{"d_model": 512, "head_dim": 64, "d_mlp": 2048, "norm": "layernorm", "qk_norm": false, "parallel_block": false, "init": "normal", "init_std_qkv": 0.0167, "lr": 0.000735, "warmup_steps": 357, "schedule": "cos", "batch_tokens": 131072, "dataset": "wikipedia_en"}
MLP neurons of a small language model. Each row is named by its layer, matrix (down: output weights) and neuron, and shows model dimensions 0-95. Each number is 200 + 40 x the weight over its row's rms, rounded and kept within 0 to 999.
A block is one neuron, or neurons of one layer that tend to fire together. After each block is what it responds to, as a language model described it from the Wikipedia text at the highest values.

L3.down2031,163,201,236,190,179,188,214,235,233,194,175,193,146,234,224,209,196,145,215,243,190,253,227,213,293,109,217,167,221,278,170,200,169,215,197,209,231,203,159,293,241,230,160,82,204,228,221,217,233,201,208,238,165,188,141,124,195,158,170,252,169,236,183,184,234,240,147,288,213,229,179,214,242,159,145,257,201,217,194,237,199,202,213,233,204,177,198,219,159,214,259,237,191,187,242,196
Names and function-word continuations. Fires on two kinds of token: middle word-pieces of personal and proper names (Kenn-eth, Bened-ict, Jew-ett, Linds-ay), and function words after a modal or verb, such as may have, credited with, not about.

L6.down13,290,251,194,156,185,226,161,106,245,234,248,227,160,272,199,225,213,147,197,188,170,170,166,124,203,240,227,209,198,257,240,239,120,180,204,212,170,159,225,179,225,138,220,186,132,188,280,157,186,270,235,175,159,150,193,228,254,216,192,182,225,210,138,232,181,135,250,179,238,124,211,152,140,167,170,146,160,161,287,204,195,155,194,231,199,208,236,209,185,210,212,288,185,199,170,212
L6.down52,211,230,242,99,185,245,208,256,281,235,182,195,191,232,233,125,177,206,185,174,212,171,218,186,176,254,205,149,236,143,171,182,227,201,159,193,189,211,226,142,239,163,178,179,194,201,213,174,173,212,238,126,173,163,151,235,164,153,136,157,210,195,207,183,204,190,250,116,215,246,128,236,289,178,256,181,186,142,220,148,171,215,204,182,179,268,185,180,186,203,282,193,211,172,165,175
L6.down570,247,225,187,193,148,215,119,258,275,192,190,224,224,189,181,246,219,248,232,225,213,149,195,198,232,215,199,190,194,193,161,205,230,222,207,217,222,248,175,166,246,142,190,146,198,208,246,237,176,194,117,229,196,235,187,165,165,274,177,229,177,239,224,222,215,145,135,216,193,213,171,203,143,163,234,127,212,215,217,192,139,243,223,214,148,265,190,200,245,155,202,135,266,155,263,189
L6.down579,199,224,181,216,109,215,183,214,177,188,265,213,179,214,147,272,233,258,162,221,222,179,166,203,233,114,209,209,188,182,227,199,235,232,274,130,193,238,186,181,189,220,198,162,216,252,216,131,154,259,153,270,257,219,223,156,287,184,152,192,167,162,154,188,271,159,208,184,251,132,223,308,149,191,170,128,238,309,215,234,269,224,196,194,221,248,236,194,173,200,130,191,198,169,203,171
L6.down644,157,255,158,161,196,165,243,99,232,186,168,235,235,242,264,224,198,153,256,227,255,221,154,109,229,163,126,169,177,205,205,135,220,200,145,232,136,162,222,186,200,223,187,174,171,278,222,246,164,165,233,247,223,182,268,201,227,161,156,106,187,218,271,120,260,140,227,238,152,240,170,159,223,254,164,154,243,202,196,141,185,204,161,220,225,186,167,168,187,235,198,280,197,203,166,211
L6.down692,114,255,206,215,219,187,164,248,223,247,214,180,223,195,219,164,196,210,171,278,265,242,183,210,121,199,248,297,63,121,140,242,202,182,214,229,198,166,188,133,177,233,218,219,199,171,233,170,247,239,179,158,158,188,266,269,204,166,215,199,206,277,255,120,219,146,203,180,140,246,160,168,176,226,240,193,211,122,233,229,241,224,140,203,187,206,140,134,170,163,186,159,141,195,158,238
L6.down720,209,206,198,162,171,151,224,205,236,212,134,185,168,258,125,208,222,242,231,229,321,200,224,218,195,201,233,238,275,174,198,264,137,249,153,174,224,229,186,185,194,164,200,200,208,176,241,263,240,188,215,200,224,176,155,188,186,216,145,228,220,235,75,210,228,191,139,100,232,239,185,192,218,190,216,223,135,248,209,199,231,214,232,125,227,257,195,124,158,233,232,177,159,224,111,160
L6.down1009,241,184,225,168,232,272,216,208,188,241,181,172,164,140,215,227,142,226,269,168,187,249,239,244,197,204,200,171,199,153,172,178,213,249,217,210,115,206,211,169,151,203,231,137,195,265,128,195,156,191,234,183,193,264,256,166,225,187,176,216,154,241,185,204,201,146,202,195,247,164,207,190,232,159,153,197,216,178,206,146,288,165,150,185,125,170,198,270,225,170,270,196,265,139,237,175
L6.down1176,191,203,220,210,192,232,252,200,260,254,197,171,150,155,198,206,248,213,166,227,157,188,206,178,252,310,225,142,150,164,220,190,120,258,123,195,217,155,231,206,193,220,132,216,193,218,224,106,151,152,236,231,187,216,162,283,194,149,163,191,158,214,166,198,161,212,196,189,223,154,198,213,199,116,163,269,120,160,221,167,212,168,248,124,258,204,180,218,120,193,231,237,218,144,204,212
L6.down1329,147,201,197,187,228,203,135,163,166,280,218,168,154,252,194,239,264,266,153,216,200,225,160,180,195,229,255,319,148,216,179,219,219,144,180,121,247,235,216,223,229,183,169,229,244,166,215,182,249,252,186,201,222,147,189,269,158,250,151,194,185,182,142,241,204,186,182,211,181,152,187,217,202,183,217,232,228,125,244,158,207,213,226,179,194,205,233,221,149,154,214,247,158,253,184,147
L6.down1333,238,225,194,141,125,213,230,171,232,194,211,135,222,192,187,189,229,255,182,219,210,147,157,187,178,204,212,185,239,261,209,67,167,246,229,181,218,186,223,209,168,178,199,209,240,235,220,206,172,163,224,182,158,155,261,145,166,175,173,234,291,236,194,268,115,222,127,198,264,241,205,261,219,210,180,228,173,177,202,187,240,194,211,242,139,265,250,234,224,289,168,241,207,205,211,189
L6.down1667,171,180,187,219,194,193,304,136,276,234,187,215,233,221,170,196,128,113,125,181,209,251,208,177,220,145,206,169,106,205,147,204,232,201,184,254,196,173,262,220,285,160,170,153,173,128,188,171,191,225,205,200,145,195,201,186,258,199,204,166,189,208,256,209,128,98,189,206,213,202,179,186,152,195,193,269,261,165,216,218,205,209,177,146,241,201,214,161,269,183,254,199,221,105,190,184
L6.down1744,222,264,151,206,198,220,223,252,230,166,162,210,204,142,205,240,206,216,277,241,185,205,209,214,156,226,240,227,282,181,189,175,130,243,205,199,202,217,189,192,268,141,191,186,254,179,116,215,203,151,132,229,182,169,200,161,175,156,171,205,192,197,188,240,262,166,137,204,163,212,217,141,169,222,121,255,194,111,262,264,160,228,251,292,160,265,214,229,183,161,183,267,218,187,188,205
L6.down1803,237,244,144,236,225,177,234,111,248,202,204,138,146,200,230,178,180,233,260,231,217,157,225,247,156,221,186,155,205,252,214,178,164,169,156,178,157,115,227,223,214,156,133,175,191,176,148,209,209,217,208,184,234,249,257,243,221,215,168,146,224,286,176,229,172,205,155,196,135,252,155,210,212,169,130,188,161,182,259,178,150,185,187,222,210,217,239,153,293,201,171,258,226,140,243,212
L6.down1835,175,206,221,286,187,146,250,138,188,174,165,210,211,200,200,238,198,182,283,113,272,235,268,209,130,215,203,195,194,209,154,178,174,300,175,239,316,212,149,247,212,218,227,190,279,144,148,214,209,146,242,231,216,237,164,191,221,260,194,156,263,188,133,179,209,149,219,141,176,221,202,230,216,203,187,243,182,178,213,178,210,185,189,205,204,171,216,248,277,175,277,198,198,244,222,246
L6.down2014,228,253,260,196,228,195,189,219,206,196,214,249,163,124,118,156,208,209,157,203,119,229,222,186,184,186,211,213,197,207,203,173,205,179,219,256,265,248,220,178,261,174,194,148,185,168,150,138,253,176,279,200,224,131,245,222,232,208,257,181,254,210,197,210,221,204,226,210,191,223,207,162,216,209,141,133,201,248,237,184,214,212,151,271,160,188,179,255,167,138,231,242,148,170,174,171
Given-name completions. Personal first names, or the last piece of a split first name, before a surname or regnal number, e.g. William, Louis, Georg-es.

L7.down309,232,140,229,247,256,179,242,196,197,283,186,199,210,164,221,268,227,212,220,174,233,216,239,195,188,292,196,181,192,162,227,223,178,131,177,228,179,175,169,210,211,147,180,112,231,163,167,179,115,154,201,176,171,206,231,162,210,226,209,218,198,273,233,177,103,166,166,142,224,212,188,199,199,206,184,158,130,144,254,218,137,160,206,183,154,151,237,182,204,176,185,226,232,218,173,226
L7.down428,150,182,168,212,170,195,202,241,264,207,288,230,236,150,147,271,219,133,156,222,175,213,176,169,224,197,161,185,233,168,245,203,185,261,255,170,186,213,176,211,199,196,109,223,275,272,188,214,183,216,229,180,142,236,222,184,229,176,186,250,213,239,152,194,217,177,216,147,216,203,186,184,174,167,165,205,204,234,228,218,239,183,169,195,210,136,235,217,209,155,166,199,197,208,234,287
L7.down445,190,183,231,167,165,190,278,167,287,198,199,235,160,270,186,230,209,208,224,135,270,207,167,216,165,220,217,95,148,153,206,180,177,188,222,138,206,150,218,299,169,263,113,196,251,218,140,166,149,159,198,232,146,237,149,256,268,240,169,207,167,192,260,202,112,192,209,221,199,218,165,198,198,175,199,236,197,186,143,252,172,188,228,160,237,119,305,177,252,218,150,172,181,188,241,159
L7.down1005,134,203,183,156,151,198,170,276,188,261,259,230,199,188,214,195,261,215,181,201,165,182,217,150,149,212,208,168,198,240,252,196,234,165,181,139,165,221,216,183,213,172,191,153,241,265,198,197,202,175,226,206,180,180,148,247,168,199,144,223,206,173,224,282,188,221,177,205,273,240,189,194,165,191,198,214,180,140,220,235,236,299,183,271,151,185,244,258,165,154,213,225,202,209,221,176
Name-internal particles. Non-final pieces inside multi-word proper names, mostly particles like de, von, al, Al, also first names or place words like South, Mount, Lake.

L3.down982,170,248,175,204,184,255,181,216,165,285,144,204,157,182,254,251,198,216,248,208,205,180,269,149,156,141,168,250,208,124,209,140,262,192,159,156,172,164,178,160,245,217,206,190,166,123,266,157,242,153,212,191,222,245,246,204,175,127,179,207,232,179,173,212,173,203,181,189,242,233,218,274,262,128,232,197,203,185,217,203,234,217,214,136,178,204,168,207,249,169,177,169,188,185,188,237
Word-initial fragment tokens. Short opening pieces of words split into several tokens, often capitalized song titles, e.g. He in "Heal", Me, Se in "Sequel", be in "beaches".

L7.down193,242,97,228,231,171,194,155,206,202,246,235,146,255,173,273,186,233,214,188,227,159,156,188,274,232,199,210,221,203,213,198,250,173,238,309,143,156,209,192,177,206,229,157,178,220,210,182,239,110,160,193,245,208,242,218,91,185,243,191,126,154,306,219,166,179,168,149,155,258,237,262,196,239,152,103,174,188,202,221,186,169,159,272,175,188,260,194,233,177,167,150,264,199,222,141,147
L7.down548,192,183,254,188,181,274,178,157,134,218,166,235,161,162,237,94,312,155,101,213,130,181,234,156,217,259,229,193,227,156,141,192,169,207,170,227,139,161,231,111,220,221,180,165,192,202,166,177,202,171,239,246,243,165,256,247,212,190,185,219,284,133,255,190,180,260,203,250,206,163,226,226,304,279,122,316,218,149,200,189,268,215,255,202,218,255,157,242,140,180,184,226,253,225,221,179
L7.down1030,120,191,160,155,218,179,237,186,258,199,164,147,206,249,184,243,224,206,139,207,201,255,217,260,169,252,198,225,247,209,154,210,196,137,250,189,130,106,192,226,206,146,182,222,193,124,218,223,165,209,237,207,80,183,218,222,175,212,154,208,230,210,139,171,149,159,172,253,209,153,181,200,179,264,148,198,224,206,183,127,283,240,180,101,178,145,189,169,199,254,207,157,269,199,156,176
L7.down1271,212,218,269,254,208,194,173,185,222,263,209,191,220,128,193,150,209,213,235,206,233,206,241,189,232,188,113,235,143,162,256,156,223,263,255,256,166,179,222,242,264,243,149,185,229,248,218,236,174,131,274,186,174,200,150,181,167,212,163,224,157,253,185,205,237,211,151,262,205,262,210,133,158,226,256,207,232,164,208,228,159,233,188,156,221,172,204,143,217,245,170,149,283,162,161,186
Person first names. Given names (or their opening word piece) beginning a person's full name in tables, credits and lists, such as John, Vincent, Robert, or Stef-an, plus role nouns like author, engineer just before a name.

L7.down26,175,171,156,242,184,180,256,224,269,197,150,190,114,163,239,169,182,288,138,223,227,182,240,119,191,216,148,206,188,137,195,189,206,220,268,177,218,207,215,169,206,197,181,219,205,292,224,170,233,144,133,191,129,155,167,175,187,237,205,184,154,220,216,180,239,160,281,170,249,333,191,128,121,224,184,180,174,200,221,179,187,176,190,209,257,281,166,221,146,203,232,201,231,191,205,219
L7.down802,211,235,191,188,223,175,225,175,183,208,204,198,158,229,208,137,233,192,225,200,161,171,181,190,218,199,252,203,251,199,198,181,91,189,166,223,192,159,195,242,187,209,213,210,118,170,193,174,200,210,210,175,165,226,166,126,155,245,235,227,142,245,195,267,245,259,178,171,173,221,242,196,188,154,159,266,249,178,169,96,230,163,175,195,178,207,267,115,191,158,253,255,224,177,191,164
L7.down884,161,207,237,250,172,194,231,151,229,207,151,210,152,223,153,238,182,187,220,255,231,210,180,186,190,171,175,189,195,154,166,188,144,193,191,158,203,155,175,181,205,213,215,131,185,189,148,204,88,157,227,177,201,201,174,152,190,224,231,146,230,271,204,215,186,169,224,122,214,156,235,210,194,152,205,158,214,184,128,165,182,213,219,177,197,195,127,158,158,178,223,184,222,187,179,218
L7.down1412,205,177,269,163,209,221,251,128,223,126,147,263,193,144,258,253,125,163,201,187,252,246,103,172,150,298,201,233,139,192,211,189,153,214,132,94,247,214,203,166,163,205,193,137,165,261,206,211,226,212,145,196,189,185,245,187,166,168,181,170,156,284,150,213,263,222,104,102,223,184,252,214,151,217,277,209,209,227,241,162,261,163,212,234,131,184,248,136,152,206,137,185,175,175,101,225
Clause subject before verb. The subject word of a new clause, right before its verb: character or person names and pronouns after a period, comma or conjunction (Joanna, he, Caesar), plus "to"/"not" before verbs.

L6.down185,200,240,195,259,152,201,295,104,212,156,190,173,214,139,258,173,222,148,190,281,208,178,156,197,152,264,248,244,197,225,221,181,205,224,223,136,216,208,185,195,209,147,135,188,178,232,199,179,155,211,229,311,188,238,235,178,231,167,164,220,215,197,212,164,210,228,213,268,191,220,166,205,242,226,220,181,183,165,274,222,223,247,206,228,197,155,270,164,161,173,110,220,221,202,161,185
L6.down350,236,196,180,114,192,239,241,229,132,197,170,167,218,180,189,131,253,265,224,199,212,186,205,213,197,189,239,194,261,196,133,165,198,200,96,173,181,251,196,169,277,219,246,186,289,218,228,192,152,166,188,151,154,243,229,194,197,205,184,208,173,194,180,244,187,142,166,170,185,206,201,331,101,169,173,204,210,177,236,231,166,148,253,222,220,197,235,227,186,211,256,248,177,178,185,173
L6.down756,140,257,187,212,278,145,142,222,203,213,258,187,183,165,206,140,213,202,231,252,213,157,224,162,148,191,182,137,228,150,245,202,220,191,218,174,205,191,231,223,235,214,105,270,231,284,281,191,272,140,263,148,216,178,186,202,184,240,225,177,181,177,289,267,228,201,224,259,153,272,180,201,155,105,214,229,208,145,199,169,211,223,241,204,202,204,193,213,275,206,216,179,214,176,197,141
L6.down774,177,167,171,207,174,197,243,216,162,263,207,231,191,192,277,173,281,174,132,191,253,161,206,230,153,178,121,185,243,241,285,149,148,187,165,212,244,164,269,142,193,185,183,235,203,205,210,212,212,223,217,185,200,225,143,326,241,203,191,199,216,200,196,187,238,228,224,162,176,191,154,206,212,213,188,235,162,186,155,209,189,257,212,176,182,213,194,209,227,251,148,272,145,184,219,214
L6.down841,246,220,162,167,204,240,147,164,235,185,228,251,196,176,223,135,230,207,128,223,113,241,245,228,152,292,265,173,223,217,244,204,133,224,209,195,150,169,270,182,159,217,162,178,184,274,226,107,192,160,173,211,158,200,134,196,212,182,197,213,241,229,226,253,221,198,160,212,172,169,223,232,217,234,162,231,185,219,190,247,217,181,223,181,249,203,266,152,237,210,250,197,144,153,210,183
L6.down1088,207,162,211,215,194,211,178,148,231,188,161,195,206,105,262,167,193,174,136,172,200,158,180,164,141,220,174,148,191,244,233,155,198,201,273,154,200,128,184,136,224,215,115,200,274,185,244,206,238,164,250,232,239,207,195,227,281,206,222,219,247,224,238,269,206,193,263,251,160,141,189,225,232,122,240,168,218,203,168,175,174,239,155,159,258,155,163,235,189,267,152,234,170,246,159,201
L6.down1104,139,237,204,164,198,209,257,254,257,192,155,229,189,205,188,198,213,213,194,238,191,235,233,232,203,298,214,172,218,186,113,189,203,168,91,213,205,215,179,159,185,230,197,192,228,317,202,127,251,165,125,290,146,257,147,226,186,211,225,273,170,207,137,177,154,149,262,151,204,235,268,219,229,224,164,217,170,201,167,232,231,226,187,203,122,177,102,262,158,197,134,137,167,187,143,197
L6.down1146,233,194,260,164,205,148,173,201,204,164,145,201,188,187,179,142,217,182,141,197,233,248,171,183,205,189,188,182,225,260,137,183,84,109,117,271,218,138,210,173,213,198,152,186,168,253,227,215,178,167,200,175,155,202,120,263,160,204,222,146,202,260,213,313,224,221,233,134,144,268,199,265,270,204,271,247,189,199,195,196,137,273,163,121,169,189,120,159,219,222,126,212,262,182,149,201
L6.down1326,175,269,126,184,195,177,205,221,166,200,269,171,198,220,217,252,163,196,201,166,191,272,296,206,166,248,295,176,222,145,238,174,251,176,256,217,213,195,251,177,182,186,221,214,137,233,202,227,289,217,119,118,227,262,177,207,215,177,171,212,206,165,189,213,256,256,224,261,167,240,152,193,179,165,114,142,159,231,209,221,213,230,261,222,156,145,246,258,255,173,212,207,208,198,184,167
L6.down1381,179,165,321,214,228,206,241,169,199,210,209,222,167,209,198,185,223,240,216,173,168,220,157,222,199,199,237,182,199,209,212,141,134,209,229,196,228,188,157,179,163,164,135,194,169,160,281,127,210,146,268,231,124,213,199,257,135,276,274,188,218,239,225,146,199,254,223,168,222,263,175,168,236,251,189,213,161,145,181,208,181,108,227,201,255,189,174,220,137,117,169,240,250,225,170,177
L6.down1571,210,196,208,124,202,237,160,240,189,171,241,205,144,199,220,202,262,213,165,139,164,162,193,156,191,155,257,196,196,227,205,253,195,143,287,191,223,233,161,195,290,142,160,250,191,169,201,251,247,302,149,215,176,191,218,176,166,150,148,214,203,195,188,268,293,247,289,145,251,212,194,262,228,218,165,215,175,228,209,134,128,215,164,152,180,188,169,232,195,291,199,210,319,223,217,230
L6.down1668,212,187,145,180,148,219,257,155,159,158,246,132,231,200,263,223,132,206,209,194,213,227,159,296,233,209,154,129,167,160,153,174,277,168,207,204,216,185,173,210,215,240,191,208,137,248,228,183,242,191,211,217,216,199,121,254,277,220,226,201,180,200,229,286,160,278,204,221,168,212,222,180,190,182,245,313,188,228,260,256,145,186,204,155,218,215,151,221,204,113,189,163,230,167,254,187
L6.down1756,207,165,165,190,186,233,212,136,179,186,231,252,153,215,232,187,255,165,221,197,189,204,175,159,161,184,185,188,246,153,189,219,186,252,212,176,151,223,197,259,212,159,224,253,156,226,223,132,237,222,140,173,191,224,262,248,247,246,194,208,158,155,254,126,297,223,134,204,186,185,188,151,158,159,138,238,202,144,187,227,215,188,168,214,180,145,223,223,180,184,201,210,247,218,206,109
L6.down1877,193,271,207,170,197,273,151,163,158,167,220,182,175,171,202,122,228,215,193,160,233,201,185,267,140,200,250,197,202,194,183,238,244,187,256,170,228,230,237,255,150,161,202,194,189,225,201,230,239,183,194,163,237,228,221,264,237,204,173,218,243,130,182,269,208,144,172,218,186,208,186,158,178,211,182,243,201,233,234,190,193,221,253,187,265,177,258,172,254,227,221,235,169,181,138,109
L6.down1913,194,224,184,224,133,203,239,216,254,188,200,146,226,237,232,252,197,194,217,234,157,229,184,97,238,270,171,132,227,245,173,234,187,245,173,181,223,228,195,218,145,229,186,199,237,205,205,265,201,154,177,228,268,149,171,176,180,220,138,218,206,284,181,177,130,244,217,102,161,115,224,207,193,215,181,158,153,219,203,206,164,174,171,232,204,148,194,189,187,225,271,204,207,211,214,231
L6.down1981,238,176,148,250,191,114,247,202,248,222,248,207,134,195,235,205,218,191,172,221,121,278,166,177,131,116,131,249,213,192,245,193,230,206,213,172,225,120,220,179,186,170,161,215,219,218,203,172,182,323,214,205,198,205,121,188,174,197,228,204,183,223,201,172,232,215,238,179,227,193,219,183,194,193,187,155,166,196,186,199,249,210,170,227,206,178,213,190,258,162,121,189,211,243,199,180
Relative pronouns after nouns. Relative pronouns which, that, who opening a clause about a preceding noun, e.g. "the 2011 protests, which", "an outbreak that occurred".

L3.down56,176,189,175,173,238,232,242,176,245,177,152,154,228,160,248,224,172,141,197,208,198,154,180,264,110,171,146,186,252,169,238,186,232,251,242,176,203,220,195,204,222,201,182,236,146,239,150,125,227,185,159,226,160,237,136,163,240,231,195,185,213,177,211,252,210,281,172,242,168,306,223,146,202,195,179,169,127,106,216,158,165,232,264,224,232,177,135,251,196,127,197,211,265,149,156,163
Relative pronoun after comma. Relative pronouns, mostly which and sometimes who, opening a clause right after a comma or noun, as in "Award, which"; also scattered fragments inside codes.

L6.down173,166,159,213,199,145,307,210,192,220,227,210,166,173,212,209,155,129,210,155,233,275,265,219,196,167,160,269,266,154,114,235,111,148,203,263,135,198,81,144,215,214,217,205,159,151,200,187,199,230,185,206,252,203,243,268,256,156,182,189,243,221,181,207,181,207,222,192,198,217,316,176,234,131,262,200,208,254,225,202,202,192,153,129,200,183,176,152,268,193,245,226,158,258,242,235,196
L6.down182,139,235,249,179,233,122,272,140,222,189,133,180,168,234,212,192,207,244,222,197,231,120,152,135,233,225,149,244,301,174,188,193,186,190,163,142,172,233,173,66,204,179,203,153,177,183,216,193,250,232,225,224,233,259,179,169,227,193,296,182,189,186,188,159,214,133,115,152,201,199,193,125,209,203,210,190,145,241,199,222,157,205,201,216,151,174,261,191,200,161,190,169,175,206,203,169
L6.down395,110,160,140,168,261,192,234,159,169,192,233,187,244,193,184,156,246,195,263,226,265,113,189,246,198,167,248,227,173,166,205,243,165,236,182,177,175,171,170,178,206,232,192,235,190,147,197,133,192,194,191,154,46,255,224,278,195,133,207,197,299,192,148,180,247,197,224,211,270,187,157,178,175,170,197,171,161,144,327,134,159,186,163,159,164,215,209,160,108,220,211,320,179,265,248,178
L6.down414,181,221,164,179,216,207,266,227,260,232,205,219,179,205,231,231,187,148,216,217,226,198,205,208,221,191,244,156,216,173,245,257,274,223,277,212,231,208,115,207,141,164,221,225,183,178,209,201,281,171,178,160,208,166,103,140,186,221,230,201,261,167,195,233,183,200,218,215,169,172,195,215,170,265,206,133,179,218,157,278,219,144,194,188,209,291,225,216,211,188,188,191,199,120,179,249
L6.down584,215,234,194,197,219,232,219,237,197,234,177,155,239,228,163,260,251,130,170,120,216,97,257,206,255,229,191,159,244,145,184,186,251,179,185,206,225,165,209,178,190,190,170,249,146,193,186,192,147,230,242,265,178,168,239,191,148,203,189,183,231,252,167,251,122,181,212,252,189,239,241,195,160,242,278,211,242,211,170,106,203,206,143,232,192,146,151,212,143,243,207,252,220,270,194,274
L6.down827,181,157,108,154,211,181,156,270,160,206,240,139,236,92,190,132,227,146,227,254,219,168,220,240,181,226,193,184,160,254,148,188,229,145,174,194,208,211,153,236,228,225,238,177,182,272,219,229,231,243,173,179,233,222,235,215,190,161,191,269,122,198,148,183,197,225,211,233,245,191,219,197,216,250,164,213,198,227,260,175,191,113,197,288,186,177,260,184,274,266,111,158,236,291,202,223
L6.down846,211,214,199,236,193,220,230,213,195,267,225,255,145,186,192,218,201,195,320,168,186,214,225,152,124,248,158,159,131,217,162,125,224,162,146,203,146,246,219,147,139,228,173,175,146,210,238,179,253,243,283,205,198,261,152,240,209,275,175,201,192,217,222,179,258,162,191,208,220,218,216,239,165,189,257,198,190,223,192,201,133,177,167,225,93,224,220,206,185,179,160,215,183,229,182,255
L6.down972,185,250,198,161,180,177,186,234,175,176,198,291,206,186,198,165,207,209,131,229,229,174,158,136,163,226,162,201,172,263,263,232,229,107,218,142,250,233,173,229,279,154,147,168,159,188,216,221,195,222,273,269,177,189,240,252,179,160,178,217,200,164,289,140,171,208,222,186,202,186,220,154,195,232,206,144,143,209,219,230,180,195,211,205,226,199,212,239,228,121,187,210,186,197,145,288
L6.down976,242,168,204,150,222,278,203,161,268,233,193,160,296,192,205,166,217,149,177,212,139,206,257,233,227,129,180,196,203,151,138,159,143,213,142,219,192,187,213,173,172,174,175,180,195,227,161,278,250,197,232,229,183,174,225,288,174,253,206,207,178,235,137,210,232,223,202,222,193,212,234,280,179,195,227,169,213,201,194,205,254,155,217,206,202,211,197,223,220,161,251,240,208,126,168,128
L6.down1414,155,254,259,238,198,211,117,211,179,254,186,220,144,219,239,156,239,245,209,275,211,146,243,155,274,168,247,213,205,102,129,228,157,170,182,158,223,216,191,244,276,229,187,210,182,169,226,184,112,305,248,210,155,233,266,193,197,151,159,213,167,180,189,205,228,195,223,182,241,261,214,233,197,253,133,166,180,113,178,179,244,239,204,235,198,191,152,202,290,222,163,213,178,238,221,159
L6.down1423,188,284,182,167,206,261,258,222,225,213,230,193,98,162,182,175,219,152,193,201,202,250,208,201,151,269,252,227,170,215,178,203,202,196,180,125,272,199,259,251,117,180,159,151,193,205,176,196,198,298,145,263,224,267,172,131,216,232,270,180,206,186,216,141,194,201,189,206,179,233,230,177,193,196,245,232,116,150,220,207,166,163,218,266,259,179,208,136,244,198,161,227,239,207,244,214
L6.down1607,118,163,136,187,187,250,247,203,201,190,176,219,194,204,207,271,202,204,197,205,211,166,200,217,239,187,121,182,202,202,219,152,135,98,192,184,261,323,275,142,218,163,182,258,233,205,172,223,223,182,235,238,211,196,227,221,111,178,230,222,199,156,209,288,147,233,180,207,180,234,116,220,215,201,228,152,146,212,211,201,141,238,164,225,153,175,181,251,250,164,171,195,170,158,204,179
L6.down1682,195,225,204,216,201,168,226,264,169,190,185,197,204,207,272,191,225,196,239,174,207,279,218,229,277,182,157,127,160,178,219,237,209,181,89,175,135,165,207,179,184,77,292,204,190,277,182,247,180,109,175,240,214,175,262,145,248,204,230,176,191,248,252,270,121,195,177,172,163,227,231,180,201,209,201,200,181,127,159,231,244,152,217,175,261,218,243,250,257,174,197,197,200,193,177,277
L6.down1685,204,195,161,163,222,285,225,207,153,218,196,175,205,174,219,235,181,210,154,279,164,191,224,213,249,240,161,200,256,191,225,133,244,286,201,233,155,95,187,208,235,143,218,172,182,163,149,182,264,219,180,204,208,236,219,176,232,256,217,244,186,218,167,158,291,204,211,198,259,173,204,177,149,243,191,209,204,214,226,212,217,177,172,178,151,192,203,170,151,197,184,219,250,214,167,245
L6.down1814,220,214,191,208,178,123,221,166,223,226,216,192,203,143,142,109,137,209,182,222,202,228,196,209,174,249,285,281,155,186,152,178,188,204,172,246,197,275,200,197,201,170,205,170,149,168,153,207,168,236,171,251,158,155,209,184,206,175,273,198,250,157,180,164,233,222,214,241,195,252,203,240,208,231,220,178,199,215,199,134,232,138,249,178,244,225,259,188,152,198,218,278,221,260,191,194
L6.down1864,196,218,159,165,198,220,194,121,219,194,288,236,250,158,201,235,135,152,143,208,209,137,183,145,280,235,223,170,234,213,264,276,225,233,220,186,189,234,173,204,236,190,218,185,123,262,200,167,192,188,219,220,205,226,234,216,227,174,231,246,240,218,136,239,186,184,162,208,244,206,215,164,191,152,200,231,164,169,122,168,199,136,214,277,210,259,223,236,189,178,172,176,139,231,168,176
Word-initial fragment tokens. Short opening pieces of a word split into several tokens, often a capitalized name or uncommon word, such as Al(toona), el(dest), Le(athwood), re-.